config.toml
num_hidden_layers = 11
num_key_value_heads = 4
head_dim = 64
vocab_size = 50257
hidden_act = "swiglu"
positions = "learned+rope"
bias = "none"
init_std_qkv = 0.026
lr_mult_o = 0.705
beta1 = 0.9
batch_tokens = [65536, 131072, 196608]
max_seq_len = 2048
z_loss = 1e-05
train_tokens = 561900000
max_steps = 4685
MLP neurons of a small language model. Each row is named by its layer, matrix (gate and up: input weights) and neuron, and shows model dimensions 16-143. Each number is 500 + 40 x the weight over its row's rms, rounded and kept within 0 to 999. Numbers have three digits each. A neuron's up and down rows have the sign that makes its largest values positive.
Before each neuron's rows, "fires after" lists the tokens most often just before its 100 highest values on Wikipedia text that the model never trained on.

fires after: " ", " on", " |", " released"
L8.gate1236:558511519571438455519481478484508501567472466456522551499531491491485451511458493462448502496484563437532531460498496589498501579604486468494506511469472473470490546524474481485476509625457531559445533457564524550551509491408548508547530482543452521507564437426480398534452451470464527459513456549459488468506556489494489464478496548566505446505487451504577539485523519483424491461493
L8.up1236:514490556528489472482458530393508403541547474506511634486430541469472496474482525525550446564494513504453483380489526496510479471493487571560442558502558502469463492484521530534519529489451431562509528507483559499432439447505490515446506435510451500412526544479473493520491468514504502519541469476529498534484510592519528487583544479485464535519561547512439530511569404541534490483488

fires after: " (", " \""
L2.gate1206:514534542514486400519421415553481534481509451548482492468448459497402493502564531538496402573481556567525523464438464515590551496548472411493491443567507458521547492489491497508521519501539490504496479527522541409483582518606456543502567528513497506518427441450489469528555509514495505526415493441444517568421534493419550543471529505473543538534528509517509529494547457550473509580547
L2.up1206:508487414480478454511524456506459488559502429468506480545421498479491489473470485504451463473459486547457462428493512472551518504481528421484480597502530449487468461465523431552496483471481569481482491503492550480549500509524478521533481518492505541535458485459469454492493411548566512606525501515438537526468532451562528509510476539511480522488536516496498521535443544578417480516484

fires after: " |", " on", "On", ":", " On", " of"
L8.gate1690:544550504472459519542499458544520487565492411483494442515511573491519494504479505501482494498445547526509458576530443509435493430490481567541607433566511516442564559507453527540518417491582498501482468508516457532523472452522483516527498502524509510489493452483493373494465461536526503519545512468450572527495557437539584449415530495558551517504590517443506499497458496526501484509475
L8.up1690:577482462514538475554471515510543465485434491567521554577446584464564497503506478543448496469470482440431459488538476501498512477462550496510515428599510457532473465543518477538498489482538477487492427478455464523530460448568529480481453482568493468471514504507524415529438489497510453476507480472572531491471513493566617429501481466510563539512486547519416547469530463446489469475498

fires after: " In", "In", " in", " April"
L3.gate1535:488470513481517537491494438506460413473460538623546466500482542467438526522514443476498513565475498481436564576553506408451426543477474497512511499579517484501402515513548475520469534398515422475567450515534514533569510499521519462463514531493540510493524448462499517528495525491435496512488586539437531558541466515435493546487481483466535498471486453589585510478445538550489458521487
L3.up1535:492522531497512580478473552558418488530443534566502450540459525458447572474494451453493502639416509444451487521527504499455423531492449522525522472540491470507487481383507558429468393495524431410523529473511519546505469512507534473480472532501499500532518445480462537566510501443485431458432540498449488548523439500464455522520416492502480585510418436502609527463488546525480462482491

fires after: " was", " is", " were", " and", " Not"
L8.gate29:502446459495521460503556451520475488556489424450534476534483473523470459558457581478493509537509553501460419509487506536546474443548540474548557431475535488487483479489460538533457530542470524443497494444465540489470518514430461522480420440550437504510492457488494456495494529463556507390528423532496537543480480535517488518538441515471461457473466492473522503531487494546537535461544
L8.up29:521410438496571477504482533499444497575488501531546473520498436471528460510532526539433496486453504512509497496574509567505459442512559509508478384483527521471477508481428539478515471480445534511516502500518512449520521464530496485429473546532477528514521515464504461496507513461475431446541406475495499538486545489517521472534467422461444467521458538503518491544486449526450549465527

fires after: " ", " the", " ("
L2.gate779:514521467474493528481501529502485398543505491519500427549530506416436509533517546525439440530522512488478465466446484429490521503499567440499528521505506436514494589420463419515503522505516439485520547516462427498449552460570511477472588533472554452523445441444506470479467497487549522579580542453418511482494517519505480444550507509525573577498506452554413444559426514499531471520462
L2.up779:538494434495526474458499515456512436494487468499509490585560525438442520510538489528475492508545512479450484515462461435510564532503562445514561474537493440475576532413458457420513472515489424510507545531537456499484564423560578450472557525483542537502464416469486529471501512532560534540578468442418519449498516491466491462537547536518490589441504492612454429586432454500474443545502

fires after: ")", " |", ",", " and", " in", "."
L3.gate650:433489508528509590510516508560483538485481468441543525524479515505578466541474509544489517461465530435467485537516416521479499547537565545447504472493488563507563476448488458576509452495478527506493497512551492474542454508479469491500550545491522463512512424542411471528521473496472571476596551538525468475562483533489474444558533505466502533509537550488470471451537496515536549460477
L3.up650:506490510517453554582520465540437546463485436531534545568472532526554533471505591520509554547447492558467534508485474440483528514541419505469461508541480466463487500523504596450520484497445511503586456534515481454536500468509548467455479565442475537513555444466429520464518516535422541558545527507564563480474473484481585521539604504518517554524456521542479443436490524534555543542578

fires after: "\n", ")\n", ".\n", ";\n"
L2.gate1110:568513508440424514535540545487506511512559457467492499501567490471486548483451523508517561465518510437461406505472548455439425480506427521560524451565522514460618499540531516502526414469471523516408523535531526547527496467461526489504568505511542537414535409436474478556508464500454456437511509551524507568478513587497488522501456451509529447452510521514472510537465500483548583420443
L2.up1110:581494549430475521491535442490502482519527483520473464514511561404482519437445502494529532510504474520520381540490523422488499506454459511512541474569534442479519488542507467495562488480476575527466406507448569532572510550474459419478524563539547531474526434496541451462498477529438496527440493594450488491473545506491589529520605478488520525488488549543469443508440502495487539480504

fires after: ".", ","
L8.gate6:484556479493547566543469523555407462532415478496532543550417507457520497524445603475530468541456445512467547516558480465505527509448500477414519506568512484514548477484558498500481564507538515491474484532540573467555546467523541553514487503416436534525483564494506481528486483543397537435459473578481541434479557512515493459526540509516483456427441595488498549485451471475494488477449
L8.up6:469512577453520559481503462536509456520539452503476477513499489496492518502490523480545461507468507482408532508530553465523583498505395477528499505502517504404536410538522481516517463480518453487496494421539401447515535524444463508513400559477477438430460445485584507507525429556507530555549487515540467538551472413517488514424583479544461561493548531540533536526538497501481507485482

fires after: ".\n\n", " |\n\n", "\n\n", "-", ")"
L2.gate1503:518500466530513533457481491487439539552494525535532472488579521468492525469483486485413532403539509512546471498511517504435500501518526494430530456472487551424502478636444453541489565569545433493543550516486467468459565492493494504467542476513512516496498525479439444564489547467457541479495502403509538561533544495534469521477524493511470491569581452481558420528465523522514520522522
L2.up1503:516529473458463511561501488517488479538471490519529507478489538556373532486520486518482518469459565498446451478510499476532541469493420434517503520537506485463489458557543561487504482526572500495536519476471472489532573482494521505435436406516434536490555511493518434537509474533465465600503500568438521527532536519497464546463525514541510474492503525520559544502518502548462505513446

fires after: " |", "-", ",", "|", " a"
L8.gate1006:522535508522513596445467510581482419512501508469504467528526547528408466507548550511523542425531451454511522401560432509511533449515512497507533542563538478523479539429498489528530486487468459494506479559483476487469480483494495459538506536506467484507446478525490578490520549474453431459516476474480518478475486559515584477480465504490518494504572577490510518517512504493537523538475
L8.up1006:503563442453513482423532530573478535460559512447467504528486552458466495486638528486584492505493418488543501423470512489501488460459488415541460433490546525486438471490493559518459529477473460495478514548501504479492502541466499452510574508481479513495483439474508561535472546475486502471502518560506477494505524525542502489479480535505552471461527483491461535438521538498537556589490

fires after: ",", " (", "),"
L3.gate144:536500516453533373484588494466482433477480517490430559546586493503508533491457484477495462501493475448539466502478464413510392503479496428508534518488508492485568449547424493514522480463481552426485447499483453531534509446482451489465471475486494571511476504430494511477479470446597512493522479484488492470519511493528562438483538451496453477529475378491501462516516509466559545504490
L3.up144:456400428491513490489470524495486540480489489470487520504505482392446490532511476522426528595433430473593469487455533489589575544460498454446457484530456472475510470446499464523453570419454418533439437521566481539556534445512489470495521466525449510519454488521509562516430427485565516525521530446523469500520494468533537432516492509500547572526544511540460497443442486522535512499455

fires after: " ", "|", "–", "9", "-"
L8.gate143:511522523531521539479498403460578544504476469458491432588510533462443508515503555498575454433494511426449438479429469502423516519527485508570436533504539440498428508491488550551482460497377464521421440539502524471418492397426547470496555573549484464454387489457532471536510477437489509477512547506504475488489493516453481527487478521439579527526519549515517480505484517443452458417542
L8.up143:502466504425436517466466480536521533557480494432529522482461584466376521501550521467522496479455561496574424547470485491518442539531456521504529465475560433469455572544513533551481431493447459514485438509397469439552492546540511519465457552471453533505548443437498457459532515453480537464565541550507484560536439479506524549498443518474487473495509526474454499509484525503472458495510

fires after: ".\n\n", " (", "==\n\n", "==\n", "\n\n"
L3.gate1509:481482437453562511524536550593487551574486489533546544478481469506410435483486462536443451510493516516492507519474497485504462481545491436571541531468499465515525534519484509529541508457485460470500506543511456480495504494445471487511437524473562520491549474403549500452494483487538539505503464520406524529471626405442436517503476463557550592510522440530487518528492524574494476542442
L3.up1509:504446478491531469467508515527451514530512435489487557474467552502453529517520498447498501484501486443495518469413518467493533510511474510511477495427503473539492500521493511513572535464468503487439465538555569531472497549531460428500434579550554536511520453433529449473486374498517549563531483559503529560502560411454474527507460486564521547458466400501498481517516537502531486527412

fires after: " However", ".", ".\n\n", ";"
L3.gate92:558501524443461552510493517535514590521467471477516410531503599488495516425523525489583559491479486494456466552534470557512467507466455478502529511570448557568537569480567551501487515545546479505555502566458476446502437537525533484517455492513469558463581427486469455496441512537478531552510524532449557494470475456480493522466458468566492483468478556558577491446557505430506476472461
L3.up92:555526568484460562515465581489486606525454581509525469522507606500483528426498440488550532506478494517486458545543529505520475485481498483551551513575467470556491494512562495499429520533522514470586465540511446384512462530516518465461466487539495550523503487473476427489420460533491542517448513519453521495479484483481448506503463467498448506500546548564551549415557488534530427512515

fires after: " and", ","
L3.gate384:545482470478470481516526506554514504585410522552543460554504472457481482475522503497540447511507501516537484576565426514529527457494481474506504470536496504537494459506411549485508553545468410535461502483486484526516459535458395459534460504510498454484551545486518558551514584553471471483516498452510540485497476472587516476559441598552524523525482448482501510522397461581604528569505
L3.up384:486454411531477514437430471520550491529531495475499507527486498452530457505494566472591483493479512439525424492544432520481521494572441510494439469499468512474409485533484511519491510547513482486502524508531477516514438464554473471528493542555424444519483474481548570499532541547491459429499550506543558451519492543498492538534484489487472518502467522465507567525451504517545524484494

fires after: ".", "9"
L8.gate1483:522525497483489590532597455532532481465456470387445506476499531516492507525433496532478500422473494458463480503519561528493437559462500465521482470455444442519469539495433499521446500505470531538569481470505528495427427577541516500544511461469542483446460487534432446467449460481477452562497539546514495454486510499485466507491428563520492489496456502496502502460558486470490454467472
L8.up1483:519490505513543526544617560556516503503577531454462543496466539473427529487513499514540525510490474445495559527485408490449537512547455617505498513539530592529437491519505430521502492483462484440540552491460494514486521460542585435513514568477483555538516502482450496474462425531432494493501528559531521492447482403459506521467479552476488485559504451527478472501502454422418455421535

fires after: " ", "5", "6", "4", "3", "–"
L2.gate475:551463525520558487547467495458563484529528518563489505469549525462511496575391497540500536498503440433493544572425508553474563539439499564435499491501494515496453433481552465446489485480585493487438437468490496468525500480471516475477521518432544466514467443470596509527500531456515464516543526514443547553503480536492484514480463497507487483499479542500575494566489502449493556485474
L2.up475:526466562512508469508483480532519552522596508520546473507510520506476531491523538509516524479557512538510440464504425455503498584494508514459468457487407446469525474503463535547501486530522467382481472552449509533584510496480411515610555534507530472534484462542555449505495460444522513512533512518438544534473454524525456476494528495526527514471469563486512504557410559515527506473505

fires after: ".", ".\n\n", " \"", " (", "\n", " “"
L3.gate269:564505527526433487500472461475525448498485480550466523533491455497522507527543492539446458626493530520511488506480453519507473479507535544509484456479540495488486520443510430480546561599508502483525502453518534493467489581476556464522543497489556514432460596503455562505488447434466486500508479478540447564495552523484479519485504549483498500550525448458459418488519464485548514534527
L3.up269:497514488452513488502536463567458554514477526486503518460499549463454443481476510474491582435515554473455574463452500457493534547520454483507540549482507488477512521542504525491457498500533481535521486575493423538587514450499501543493488482503550408532494475486519450522541509502523503478471425449499540482524449478525502496525448446466509537537473596495567521565472519516471495526538

fires after: ".", " |", " on", " in", " the", ","
L3.gate468:566485491479483447501454530498515516517473563474448567526506550357518570562475470537500464455493517518497486491493474467490487443484501547498454520464485467477492439524519572469543474455466563443481484479442519442589451502489505456543585458555565535475403483487517512472508488443482498542580490474519524486500542512518471444474493526496578495525571519551491505522461501560561463448527
L3.up468:528501487425518512535511441495428504488482569498473533462392530539511504521460488523449497490489453476510415474541432504550491496500531550472487458517506517448465467526532515538548467518440488408445615449481538463440465505471562490560522483507507535523508524456503570460499462445403534538499471490534485512537475428536468493501479459410551473509426391520493552469484494498532534476532

fires after: " was", " were", " |", ".", " \""
L3.gate1050:441516494468560520461487525457428495505498505567529540535492483549521487510537445527398487535513527462494535484459526505565510480453477505515524511497448513595551469453450498566516495515473520453440554513477532574461481478535455515531524503542505562449495508629450548511546452463481510516610495455458520429519533509499523521517582466445490527464497473471524497499466476563502510488507
L3.up1050:444529524523532498527474454430537473522529532543557583529468529499464499424449494511528466453556581473529578519549472491552441431500492552515504523573492559469519523488541515535563556499482468557563541467443465480479557514479520674593495477557518464483480509594583438517510530470536566525500405499494460562527517425483505491525486512468460551493515561516558453498465542537497410494476

fires after: ",", " /", " |", "K"
L3.gate101:443490432440457525464535552503569459461561418526465503485504513476450410470444463453461523588378493499512535531534495455501523530456514539454445571505500527449521607449499501529432519460483515430493490481485527524513572522508538435570486493581523516478524510526508521508564486552497505471507523526480490541499481485543505509492526478416507460471475530463535567511540503474460523544487
L3.up101:559442463420520453504497542467494486505569458496453520483503590506475564580487591477543471471461465539546511499488545513490558521444492500458405494490511507529491526513514534517533502538499502462579421542428546471516532438487433432502566487477537575434506570504464559556525503511499474449526504489494452512497488521568529549443526487474490397475490494455486551406493487515477482511541

fires after: " ", ","
L3.gate608:463548537560505489532383459540523545521490429428469504405462461516514529553544492459571451507479564508463549473536480527535579480501493524506524530456502457475430449529411562509563492477529490535575494512529557509514492432561520461444501518518489480480474558499502512438477459540531490461523507531534468419458545526465547520572477462492473472510516487498548520469480455475524515528526
L3.up608:445480567554515534525422491480492588517492425440535512473419488532449484486548506466532508491492492461536471455596551531549533518563454501546505489486443480526479502547483531502541427556502485487496514479577508516437485435481487430470416495534498436522535490486541497509464464493482520490484506564543433488540524448499510527485445447510512531578507529516518519476497489425504455514452

fires after: "\n", ".\n", ".\n\n", " the", ")\n"
L3.gate542:554461521492516595567481532460602511505516419498472426531496646506478539522525502507490429468465346505559499503506523490501518474476500421525459431522345517473514519502536431524551483548507523513442514517513470535545464580542583520450495466480554546520480413489490432515539552520435477526485516502516500511546476508494551569479503481494534465440529536548528516480488512473489527477492
L3.up542:476497529525546523515503479511576557550532462495486455467441497533479515527548450470490372471454406509488507529542495505514491447529522455538512440511448535470544512467493474518461495483498436528430588456530505532551425519458570491496460505436565559503456419505505428543563552555435519521397552493503496464563492517432529482535471595526537528434526523542505531522499489495508586499455

fires after: " ", "-", "9", "|", " version", "–"
L8.gate1185:522500488467437561502511544500492508497552490466479507420458557539480510543495435523530417498488584488477529524550508484483464515495512564464497492490543523485463427513498483499479566544460523520463516499509520569540407424470514452423540493552507485443456420531436514484472491462509509453540461515517552423460474528537470538440474498490568492535514468545573440422448479506518482472524
L8.up1185:449489481500500549478483545469530514545544550504485496465489547530456529474466481469584455439523461466478535497484431496450560514453529534463540527414469477500518443542427483512457561487513476444478492578485490495548405448469550474489483494463527538453447474523476533457513490465485558486541515529571501535501466438479450538481460469523550507491475462562520487440493486581511554498553

fires after: " ", "|", " |", " place"
L8.gate562:456438482498474528552487540501519473504517536512470548502491508518481569553502451481539577518472524548563442551563464458518451500475476512463531438447479440500560455477540469475516566545488473435530483513491507459489508484519551547470514539476474484510525653455523506529542543573441532488482531417519562580516533567516585493454475469553448517488545480451570532485506547480500518503506
L8.up562:528523483507524481527414467397532536475500530497566514509493471561485424495496594486516472585526505493457536478542408510534462582494492471583508504577521422552470458533478537522570477529558426496486511490536511541473457529505500413478452472493557536564487463562461518446510460495546519442518548553541459509595572502455520486564517364517545515545524526513473505415484530503425442475470

fires after: "."
L8.gate179:521479528516510487522506523496542497510469530499494495495461439499491498489391492471537314503516519513499494508479558469416468493541530519455492503506392531538517472571417413512537547470468477492503511513538539460445490444500475472552483503520540577465551524468497407523455468576505451450481488478532474447437522448510522503532480494511501475473505431477543488581421437558441452475520
L8.up179:496460497531519509479639519467531537486490486513470517501493507535398510525520508485549493472486502570492480504443534547488470471482567485498557550443494507464489566421480466491479536430488508577478465458450500451491507475497481572492503410488548537494520424593564485568459450474533578466487519505529454480519499444474511522410433456428546498493583508467496427475497512529479498553488

fires after: " (", " v", " \"", " c"
L2.gate1534:460443472462449475565435475490446462526502477488455509468476443508519463475545457572412410536433468508462436493517502445541527471486486467578500563449527420490514521500465450546449415487498527506506474466452481504495545497571514498535552493453510519609458502498559504459476450561546558511554530506475545563501564514499520526502437460467494521456462484544468512478507419546506504548464
L2.up1534:502488514418502492482504422481419484506456459475488506519549472484516417507525500491466453508485469521399478470526498478547565487600456469481489535515527492458498457489407468448475484493607483516446529483467537464515548495556496529469525481516593477530504469542511477571477421533477523509454511560502530481566537481518535520468475478453456565461519520497490509461502467490438478502475

fires after: " the", "==\n\n", " a", " an", "==\n"
L3.gate1591:505507572428551526495481485551533478535529558503521459538469486509500487433455489530544514468483502509510579525521513479474458487503521419476480459508484536516549523570494511471501458476509533471507581511474464533548428535488458522514395433488589544507520529506512478461420493496482529535478514475521516573557508465472373539494515503500453506603526481469413494485547545471582476487550
L3.up1591:541499555442539512488547509465541541510512527519501459456518462614514472494488493500501510464535570553477503498524433492543537466500483464424582493499489479378481521534483516479383517480388514461465559546493516585480485472419485435545483505508467479466509558438452490426555491484502529553540482513493496530485486530499501516535453454532530586476466469513466474533497437468519486522513

fires after: ",", " |", " in", " of", " South", " and"
L2.gate1307:493443580503443543457493454534463456475580508517462479567522452502485500536528475505512590527482470470378538510485432504517447460539493572517503442505527536484523479445477486518533513524506450504529535572503515555578578500487466464557538577457444557503511475491513529525519494501534545425482470490443444555556536576495555572527505438490476492471508510544428412500535530506544509507453
L2.up1307:495523505485504485410506499458461472489556491557514479527487508499512501493517505493551577496473434505464519480482488498522519534531499600484528499509508546480500588419508467518530491463458468460545560560509497539530557563564505464582478540484534541562458399512530454550537511495523519443479462466450470446506547541461549477487521507472552488469489465432443499521512543504541470486469

fires after: " |", ")", ";", ":", "-"
L3.gate1101:460474465470508473505551510450405439532472530476475481607494500480419569484557522516471546485481508521424502420508489473431503440458442503473509493498544477509540503499479500493503503476465459532513512513489476525489476476509527474554511493467476462522506413539525536541486551532459470539589489522494548565496468538544434539505415543564486549492528422510490540479540465479601487527419
L3.up1101:400469551542421526581590503534480407577459468494520523598486523483515497478570574531542531489427480480482505494476492543516516478536529484529529493521477489527472514477556528522503540501459468532435574562546482563565546463385512506497422415462425507411542452550491542467531513489434451479555497496475436484482524576513467483529459465471469451461481484437512507476484444534554458535476

fires after: ":", ".", "′"
L8.gate1046:458522441546472495470483421413466488520504443540548545443554496514440483527454531490400493513582471489458494463449504483433499544481571485431478555538529486527488514531531563494530430558468527519586524504522477494462431494550492516455516491484598492481437460516512438585416490492522469461473543539479473505499504546565484545503460537501522439551501522534415476466480540523517539501572
L8.up1046:481493466540437498450542482577520541479512474487500528487492480491534485492496488447544556503452436519489476549504520485635558525562467470485499461531550504526518516463514557458527508424508493395464510590402544547527485559494506458455477527473498598480490487532482531392517500521506480489528508496535552542467482497539568448446551584482540468487469456538493519509494495478514406509448

fires after: " in", " of", " for", " with", " from"
L3.gate1615:455545559507500548496533545553486443437498594493485467492510537534463483490491480572575575520539482479494498450426507470500473511545517556491545518549528489473547494485523503439455478387493453495467572509524548514471447539496520522441536447476524450528483445527477505521563477496500572473537474504488486539457555499514525515454478540495492488496491548435465480508541462492546552473508
L3.up1615:421521518554511481489533483542553505488574542487504447493580486483485453539535497609497559485500558456497518490468451484423537613514490607457465522478471514477512505518445480545432493458426507436470511466504537540489450482505546565482500498495506469540468487519462443466580465508470549528562428527497428477514528478452417485462483544444503460519529589459447487558530504483463487488510

fires after: " |", " on", " (", ",", ":"
L8.gate856:527510527480465497513614514523454478487494451495491566540552486471602502480457540432476518495443512507491514584508471564471452511519545480547478477571438501510464427495510543460514487536501490482565482464543456458485487478526441577464538515514492494521532483444526450459519561458492542544545455445588457500508504417469517567525539568546481485471504496530462504447520465493448500486487
L8.up856:516455541439481506520589458546485516458517539542497537538477504422482503503519510513499442477418555555496434571520503460504498522484576486614454434557522506467429473576462548423495461559473524461554533501437503494463520515576514498521533493576485463520519451502516520512503506467505504546476462508517498499478501446549490531518502537519500466581526526474552507481503447424530444457461

fires after: ",", " |", "4", "3", "5"
L8.gate812:527500481536496417497507476507447446474466494536534526584460444542532482486468559463594563497471520522536497440489473549491473484472511449500429464516461614497533442422522440469534500441535431486463447502436499399500480494467444511487470471482510498505482489451473507501570551429548497502531503527534561515514491531477458550487446543506474455521506519494563525522585462551506511493442
L8.up812:490459554581558532488488472464482492534656473451501427440511522568490526509419524566526547461485456535456473513494512507484499482548441490507501496502524502498493543433520535551512509534480475419554501480482457479588424477529441476560542499503460493428555556476541489492539511483466452457457497484438457517484520511556563511518495530531552550488427525453489476467519449504508435457529

fires after: "\n", " |", ")\n", " Candidate", ".\n\n"
L8.gate445:527465509462524468508533568449520473514496412444466410499578476585415507406552463462487498508485550501512500505508605467494543464501532491487537529519459543496452499523472509439540521515447524535492472472492489540465494573502497472501486514497582493537491496487462423539490497534511497531436516486425508461404551447516514583564466492509499502509472475510493475468496434454489521433521
L8.up445:469483510493505467521512530427525487561515475476463439478574449530484490496534465517525498479480568474563533446526545432480429495451572501530544471492514487528479533487414454509569583467442478569467486421531474516514467501485488400463533493455502493560512555597481440490527537452489517507477528464462492441477549482424520536508622502524538531525468534511537425445492427478493521378503

fires after: " the", " a", " The", "A"
L3.gate546:499538539495504546465526517506543467539565469490522464494526524446441531558504490542435545538469413510520492457480483540465544491524514423462543416507496536545486406453446450501482517500580512495469494429472542454526526562478486519429506435500525474518472492511544525551481465520523566538517452522512566461520497494498485492526497518432476564531543512505529502530497482437546533478533
L3.up546:513532492525515463442577469516528538510495499486505533436481513548503486525478529530546436460506549533505519486567435507543586445571567554510498468503466515453492502606503451555527497495413528575533490491505461504474550528511453471512487468518519519497493496525416532511430443508509462566552578554505485388433486480492499488459499517494518485532484568480494476527462500535507464560527

fires after: " ", " ("
L3.gate807:483531533556481461470516481577478436472477506545472434592454488536500552400495465462592453494516510460509337485529454536535448476500511459496535440542500539381515442561543539489505441552503488449557485551541455472491466488457507493506468468470482501453566506531511564496546482534609485520488550482551530490527505519494570454503508487487564525479460524575577544461474490554456563520533
L3.up807:462514560483551489466479535534558455486499489439524510472507495465493538410528487497583484542534439483517443428464492520533453522523565538590573520516479439514462506533572551472557433519484475456487487526553456548484497450469495528421475465527518475593553462503546471582439528471551527465496569555503527548515474492491561471466532491482495527526464477485513540506510471484451553540504

fires after: " ", "-"
L2.gate1381:502495501564512557492487524454511513504453538500483540500440435438524485532497455546592473496495466503452501443537550473469552473507452513446522515549540475457443496476600504505520490507468508526509535480462467441578493518470512485530509429525520509488493483491506484501520498525505483606517504512616484543557485542529467490519481498566442504478492533526583490424475522483482520463481
L2.up1381:534507568466473555534495509472518555585461521446423591488513444497508539529528473571533541466506427443423476491564561539504557478514426511508474504491503488515448476502577530507473475514435481507532522488450447459530441493496501503453442492456445450438524409490498499503477496457485473505523506527545501500534510572484453512525518458573501430540436522516552470517454510514581507462470

fires after: ",", "800"
L3.gate249:530481514509463472456517498503493422476479530509554496567459486472511517535475575455585405464423462524550556528480480518428494473468412471433541435431478468458527494532461510525488476498476506567551526506468499546535478498486459458447478518482494449498484558436380515517503480534538455514433550432445532441521518497510440458514490508476503491454509496488494449444506469477481489528516
L3.up249:502478432505538447468517538466518427532455448430488450484557428463499468557514573567537388528522481463528430489430418572454510500492499537440438445415476535527516496473448491491525482506540580540524458424512517473523439484506437522425523482500528486439480480440399482480516485523498591474498494537488482407509517560460509474479477487528534529600566482527473566547540502535504480545552

fires after: " the", " in", " from", " of", " at"
L3.gate1264:449531503435490508484526487494479551535489495484552520519467496538531406541524425532447548467498544511526505481438533430540443471478507489494492495496447489531559394478446515473434540483412444438491501424494480494459418586426542469556518457463498515548471501511423556499552541445523527517526513437485508511525423498529504484465518519446553446593538455450489588532505467529544520527483
L3.up1264:523560593456544506510497483453494520524464450462502521475502557498476452438582454553492577507535534521500457451467549391492517548495498518519470547566501511439496513486506505447479571477464492474555561464486498510409468508470519505493477507490586606534481493493472478489525482434514489538542557447586525562463494500437486538498522465473584467520498499465525554480598475458488508465499

fires after: ".", " \"", ",", " (", " where"
L2.gate1563:540495476448453502495494465516478462511548483554493431576452513516450475560535488490443492487435438447435482511502534552494502449548545486595461542471546500490500536462462437531513463544465414495428538501456482514502464502528467483523509480512524481531537434409489604434489546465488537552530548443489588542475528475505541549558544446504463446457556512534499525646414461488497467531533
L2.up1563:533477534499471491554484472492524524513581438513505427532461536499413486497479484499521461564454481501517505473452484497524550457525529508564476536444556504504496493484465499559503467504513449493484561559467520531486505452520500482570514460524512480538585459438404606475481556534514540568471525365490585531527492547486469541499578536468517491478519511568493515538460518496533533567520

fires after: ".", ".\n\n", " was"
L2.gate251:572438499497573462557571520497578480550439470492467517479539451434498487528415556524521500480525506501509394453481511485467510558524518487514493468498493510403502473484569465466533454542497534532534409500603430453466519518454551466482506481479469561439490507497479483452484499530513503527538462544528509466488438490500467528557529472478523471408506519485556452544434544544544526480518
L2.up251:526454480523509454505529574515548452524500481473505528470495523453475524449396507520498510506546534452480471409467528520479509518534538506538518465478489476431481506518530549463539438472512514474541504428535417509475531506468518445495528479449479548498504531461545476501446440497491475637486479470575533504457497462594497521491466556449479489534569496504514545512451542552517529481436

fires after: " (", " ", " \""
L3.gate616:517544489462549407489456454513532511522447537474489503455533502582504484552438464483496396472471501570488519502530463521483494503502512460511610500491538436471477504566518520600536480428534514474477451450545445480508529524522507517455530480476468515539462453456480579441496492521485468492485535535514514513437635481550548512453519495451521491504518537506539524500497559554485512433518
L3.up616:519498453445528503469536482481551525520530488517508489463468437562541482549456520433551451478506493517478514467533533521547465527595540443502522493504528430479493432575496487526527483516447447510503456519548523501492486457456499509463491524541533450470507476537493525446488456464447494447476515472572551475492471458468494522531493487470484483494464509481575436533492538548510468486516

fires after: " in", "In", " In", "29", "21"
L8.gate259:530474534456453431483456534466497505456524535526424450436530435477492413510514449503527555589467549491488521517485480441402443548459496547505513474444473521509481469461518496542476471470516460483519435445475498534482449446542440494442467524472469504506463488448506449460467459540567513548504553564454535476510560496405486479528585450545518534559525485480489536476498460540516498518493
L8.up259:511525508511484439527472481561425442465597488415454488509462489473550495478442431532490542527457543477455513473483494509471478521459486515465472496545506488467472521488522525513544489486469457528472473392488434552481492548535457431431508542505506568492493480499455498504475442496527564522499457430531549526486429481513443499480504494613459530490516508439572541469454480540510510450455